Weights of a small GPT-style language model, trained from scratch on English Wikipedia: 174M tokens.
MLP neurons of a small language model. Each row is named by its layer, matrix (up: input weights) and neuron, and shows model dimensions 64-159. Each number is 128 + 24 x the weight over its row's rms, rounded and kept within 0 to 255. Numbers have three digits each.
Before each neuron's rows, "fires in" lists the words (lower case) most often at its 100 highest values on Wikipedia text that the model never trained on.

fires in: "in"
L12.up67:160140163151130137096130121151107117084125118101106100165144168156120159147123153141109114147151108111102102130117103132136120156118124141122138140131122152109125162120190184107130120141130098086072155145093102103118095130137067102112121179146133090152128144109144119099131154150134117103

fires in: "more", "most", "and", "scores", "feelings"
L10.up57:178152115152104123178148132130138110128141128118101143141139176126152117133136096119085128153114125120152112117150101122123153065133115142112151099164126111122103140120149185084151148134094127148132118117144132123106117148105100150117149125159077111128117087122136107112134084134152110089

fires in: "and"
L6.up622:107126132121189132145133141122149125110141122077123170128102180119113103140115102180108157136120093102107180148148153128116170126121079108097141137136105143128156118120130124157133118159128185161117090114126132085106126088110154127143102116131121128114118149106109146164145131112157155073

fires in: "the", "a", "up", "is", "were"
L6.up100:138117173106116169130129147128108192128132125131099134152139138098127133104108105123128137152149149133168113154128125105094108175120114141138126140124101129116132131091121185154151132111100135085126146150134086144117091121119140129134125123184123082116126093099141101162131124150125130097

fires in: "after", "party", "regiment", "he", "movement", "there"
L2.up545:111145146061126107169136126148105110113113082190181140138109119150128145121072097145151131125162144098145101176134136122090131140157116126100160153156144125163145103133143103123173110141130111153112116165107132120128131138143126218126117111096117133122125081129137092150127147080116112134

fires in: "and", "rīga", "ferencváros"
L2.up521:123110110100156083147125129096197100111117116129135190112115134140136117125128163146139153136130094139088139173090136153139129130126117127103135152106153152120130140071111107145100095138122139151160087110123141166151153097060129115157114115123112178140098116147151118140162099122119168104

fires in: "the", "to", "from", "his"
L6.up220:122124151122106158138158151136114126132107104110115096126155120162137160120143115103105082124107117094150110169131122115087123156164120144130136116133120154092080168123088121136162136093127167121144113142094093147157134103081134146110115161093127150135103121092128093119113120149132158094

fires in: "they", "he", "that", "she", "has", "and"
L10.up529:121154141129134096134109140146138161132163130107138137079091115139109138128105149123072135138126114123153144154115134117117124076089137136134142166156132120122153123087116133160115123118089081145109097131154166136143097125099108145136148133137146158136099079098116107142136171152124153083

fires in: "to", "from", "uae"
L12.up302:109143177132074152095118138185121116133118097137128137114128134162159155114146139102070126138134139108172107139131163146155140083125136155156192134116106109120190154135147160159112141158105127080152121144104145103131118144129110118151118117142127151168134105107107099156117118095142126131

fires in: "in", "they", "and"
L2.up284:104103131117141104173133134149128160111119107118160199109163129115120127155121133135077142137127138148091139150111148094073124143093175122089135135161139128116146147103127112129116116116138137163096074115159113142158093101086138138116146120135142072116101096110095101135112109098168154104

fires in: "by", "the", "a", "with"
L6.up22:139123143088144137188110165185167158107153139102115126137166149173143169099127100110100101107088110138090109143148155121166111110149136117087149148168117144144125150128125094146125101174117135137148141103150105170107127131122053149097112149156109093125156136129089134150122133128151121102

fires in: "the", "an", "could"
L10.up8:109113123143147088137144079103104146107102106144178161096110144110154124117109153165128142111119128096111132130102126152144073149151127122113132122136088144110175113150130140139124154119164139118150105128088148108105090112106156141142112153152165095152120095144111166110139151118120129140

fires in: "that", "all", "each", "an", "this", "themselves"
L6.up545:193190123136102115093155174114112158139114127124132147133108132135168124120104144120099119118151148133125108113106140142152114107130181113141140138129155144132147128131123169139122161086074152112107140074084120136109130087120100135132113124168106121121186144122125108110087130122067147108

fires in: "in", "the", "that"
L3.up306:131141170098126136106104091113099156135107143091138085092163133136147106123147158146132146125133100124136121120156195106141115168109116102113121155124146161120110127108194103170143104138165124109075182151126100134120144110126124153105113171115137082110129108100138134148112140174101117097

fires in: "two", "three", "four", "five", "six"
L6.up2:145121092129121163112151113138150097081148092157130112147132179130148173147111094124129098154120173116136099149183166170096148121106134135117103148160127145083119110121133142158091150158132129155123142164123140127104122113137133118146102134119114104118146133113132158102083092167152128102

fires in: "single", "two", "three", "player", "singer", "child"
L3.up166:177135134129113132105119116114127141132151121151104130096121218148147140117084150147158106116107103084078147123136103174105151129127106129132138160094135131105131117141133129106116117070122105164129150136132143114124136140140149121158118153150114154101152117139199107173145112122144114106

fires in: "and", "with", "shue", "of"
L3.up583:148096126128157127096143146122096123094165116126100140163117137141119138114158113155124109123101125142163132104113145126151148110083122113088140162127116111146159153162129113091173138156112161124164109126172117114143105115108180128093142113156120121124148126130110077108104135153128119109

fires in: "was", "to", "started", "finished", "category", "career"
L12.up103:157135160110131111087134063101121128129095147126148132104146102171132126157107163138114118113148145127106102129114105149138127144111164133171129143132133118135126135065113145127147142103137119115103135112116106132146084128126085129149131160164143085122133108089129155105173167135096154104

fires in: "the", "for"
L10.up4:121151190120121114131164132159141142102089095128127135128126121129147105122133098135109102107093152078131142138124168159174114139130129081104142084159093117124121150127130130143072155149102144103181141111141137120174103118143138143153127134102097119173129125125138120088183117154098126136

fires in: "by", "after", "to", "with"
L4.up418:140166167083087112105142116140147146143168144118121177120148135145141125106115111118115130148123141087116142132102145155162115072103126116115155139137125119096165165131120125117116092190094116100146075133121095113143104116127094136110123120122070091146117137106110063124119144140113104092

fires in: "with", "player", "between", "action", "project"
L3.up556:146103137128095113117151174120096128113164143124106120120158131148135122114144111136085154156091095131156119138126128126171184100114127081124142152112102136114165151155106141122089086154115128152154085154146153129175143131106096136093055148141102069075143071112133103162159142096165120112

fires in: "s", "java", "magnetic"
L6.up583:115073135142191110139156173123109134111126107129113148154107143091103177147099110094113178097147097114160148192128140109140154113135141114127134092151110097134151137148137147143129154158094133135116090093133107121125099163084161126127139165163125111152118138089142134111148121089132143124

fires in: "three", "two", "four", "six", "eight"
L8.up453:150163090159051130105135117185133148118179157126127144143121186167085179110107151131159091112116135064115125112131156128127148130118102117117113118139123134130128140149154133115120138113137086123097130154131127116130178128128117120109121146117106127137137113092121104140118098119142135081

fires in: "to", "american", "for", "by", "began"
L12.up245:095163146145147154120134164116144142130144125137105144076138125135121122096125178125089152131118146158135150139110111139150100124120135109125189141143111108112133133117130165141125152092072087184101131134142168081162147138118108139128139104165119119127116115060126096110120151131125182108

fires in: "and", "the", "to"
L6.up490:148158176120093135134143153134138164117096107103069145121158143128157161138113123099147141146097085157137122105149159134164099124120150119113150115153136144118147130131124139123120115130113145121088162142121090169122071124114099114125114135154094102109125131115123108135085127141145165099

fires in: "to", "into", "from", "of", "for"
L8.up153:145124156153104134121130158153097143078112128130079126116143098127165152130166145150066114135071144118149117125077131123158130133151143153129167135121102122134105148141131181146121106175113115143102112136141118155127128111109130164102133134058090089176111110099117124119127130149140175119

fires in: "to", "not", "must", "we"
L9.up538:133175146180138149141142130131148156099133115188113137108131106152096119086103156115085126167162159111148154124139119114160106099096153132105162149150127134085131099142131163156095138106077145163121083145105093127141100102106128130145140131149125152134140086116118130115099135101114146081

fires in: "to", "they", "these", "and", "tooth", "which"
L10.up443:135112154177172144093111150172123157093151164127160141118091136119139146104139129088116103107135130103149107147140120123093138092131142140087142126169108103143122153124145120130096149148167092138119112149132128120127124138115102172140103184152087131138107136157090090110135112154117142130

fires in: "he", "she", "also", "committee", "research", "sheela"
L3.up292:124119170139145153111130110105113123125154130170175101139155146142154152123120149080107135116157133150177165127169152128111137083110087109087099154145138105138129154111136147158153105160134133128115121094127126121108086126151163124154116102140086150118154107086137090136124110094116185117

fires in: "the", "w"
L8.up118:150159179153112095151131108157142147129104156140139170130165114128157157103136164148055149132112121160136143124111127150129126132158152089069151117169111137099139120109098111139100114118111141143157123118095146101122138138143127096134114087139119109174150135126125108132131147126175146116

fires in: "to", "tooth"
L8.up194:148144165151112121138102113180111119098125113143130149169152097119103132115103128126076114167096145108099169180125129123091102133153149105132128099132117131128142165138132107163136103161126138124191111120105121143139091124110092127153114163133121153181142116103114122119118145131113149120

fires in: "there", "may", "after", "therefore", "instead", "on"
L6.up485:145153142094135129112177143146154124128137111140094126107173126159125170087110159099131149144149138097086127129144177113125117117107154098062168159144150130109115146096132163113116160136103127129114136136108110164149081106122142106120120115119076140070139112111132164165135135141148113108

fires in: "to", "would", "took"
L3.up136:147177107169131131152143102122199164147129150114125181111114149140093122129124117114127157138159118139112148127115097126080124092118138137088152074140146111103137112142114118116122104139142123147152106124096123142121119093118143094171132149147109164142148106062117133101110114151122164077

fires in: "with", "unlike"
L3.up52:134156113149111153107141145112114150135120090119099107134166136125111130132097102189099177120128115127150113160121156138137131107105095137108104084114101136141185151138128159136161121128088173075132155121122099104173160148114099152135098133119113125082152091143108079105114135136127149108

fires in: "to", "the", "at", "from"
L4.up566:133160144108134178114165198113170150122147152104109141110130117155111174138118119111097129113109132111082116141134131139138151125114126097100175120156154107128093158107142133095104103179160142118122145118130172112141117103114080121138114156138091147139125112143125133148091132136129110151

fires in: "would", "to", "will", "can", "series", "must"
L9.up498:171155106146126092172107150152097157132134118129122118099128124157155133077090116097126141169124119119138118139150111127127189086118138145137161083135109138100125123143141180118104111134133104137147098172121146112147121140124125173115168172137096141105132110135148095133117131144141136091

fires in: "that", "this", "which", "it"
L10.up260:124148132125094169119087146113117140132124134101089106122133170152114138095115149098141093156186154131131130109094142116106136138135140123147098135133139150111115162141130112144105129126127147138136126113101125140108112091102113067154112176174133129100152163140107116144135116122145161112

fires in: "born", "in", "on", "chairman"
L10.up626:147125138160110124135164110138144130136122138139130168139171091139222140140119143092086174134134117131133121123152139122128124107114190092109168106095114163090117163137145157165143114118102136105145134158090161121124123101114144129107168094119148124097125120084137106111143144123124148111

fires in: "the", "around", "s", "up", "livingston", "down"
L4.up377:149172137183096131154153177073135117158134126077112144150107130138156124096122103106119131159146129127137111167116145115143117132129088097126160072144156136094168162109118179112119111113093139120131134078134081086116137121109115134120169132112162111109149109118142112111112082110119150150

fires in: "an", "the", "by", "a"
L6.up284:123096139177154146174123109154119128117144130092103120140140128135110116168113148103091164149134128113106126123152130131143099098118185093070148138149114123114167161126159141140110153150141163136131119091110123109103108114112103066129116128137103152122136156115125124152102171125095114099

fires in: "and", "in", "b", "to", "hua"
L6.up488:106137163107138120115153087175137102110131085107151117109095154161111171117118138109130123146170142122143135139141133135145128094113130151117158152168141185116165162067102089104118085165116125157160150120186139175129087101118165176127113175121073136133140147100111128134119125148097136151

fires in: "also", "which", "he", "both", "later"
L4.up5:149153132167127100147103123125160130126160137140132114133123131133151109129089123133102114129149144156085105142124089110095140075130132117109144142167168089139179137135111120112160121145131111155143098136093123102116138074120103128163130122141120163095128144145125106137133150113093183078

fires in: "of"
L3.up311:133158131129106077093103140088145115108141134103149126101118130148126117104136162145162087150087137142115153135143149128137161166116114109139149092133150117102100172129142140148119103208115135129134109139106081152135165081098126136090103131118141164177092100152111125092137095143139148120

fires in: "and"
L6.up186:138155125147167108170077156122153126101114088084103123122117120115121152124122171167123144136129116134102147143117144117184148123150126127102134143118149137116179112150180135111110104143129151158080096108144112161113140130112141099123116121174107138146131194135106137154136139094136145072

fires in: "on", "between", "in", "during"
L12.up208:126158168121112112100168143136131140083124117148152108115136093137120127109093130114075116144120116154113125117123134146102091107143130106099151108113114131118106165126151156106107155126112099133098134158167102108147075137104109135136159122112078081140142142094156108131141108141125120138

fires in: "year", "death", "child", "crew"
L3.up443:157154132108106127151123161111119125164156171142136129127150184119125155158098121117156100159156108100137100105137135172127156141097101118117077135127110140084132124202151192135112125108134114181127090111111089104109132103139133119149102157124148122129151148134157132161111105124124055120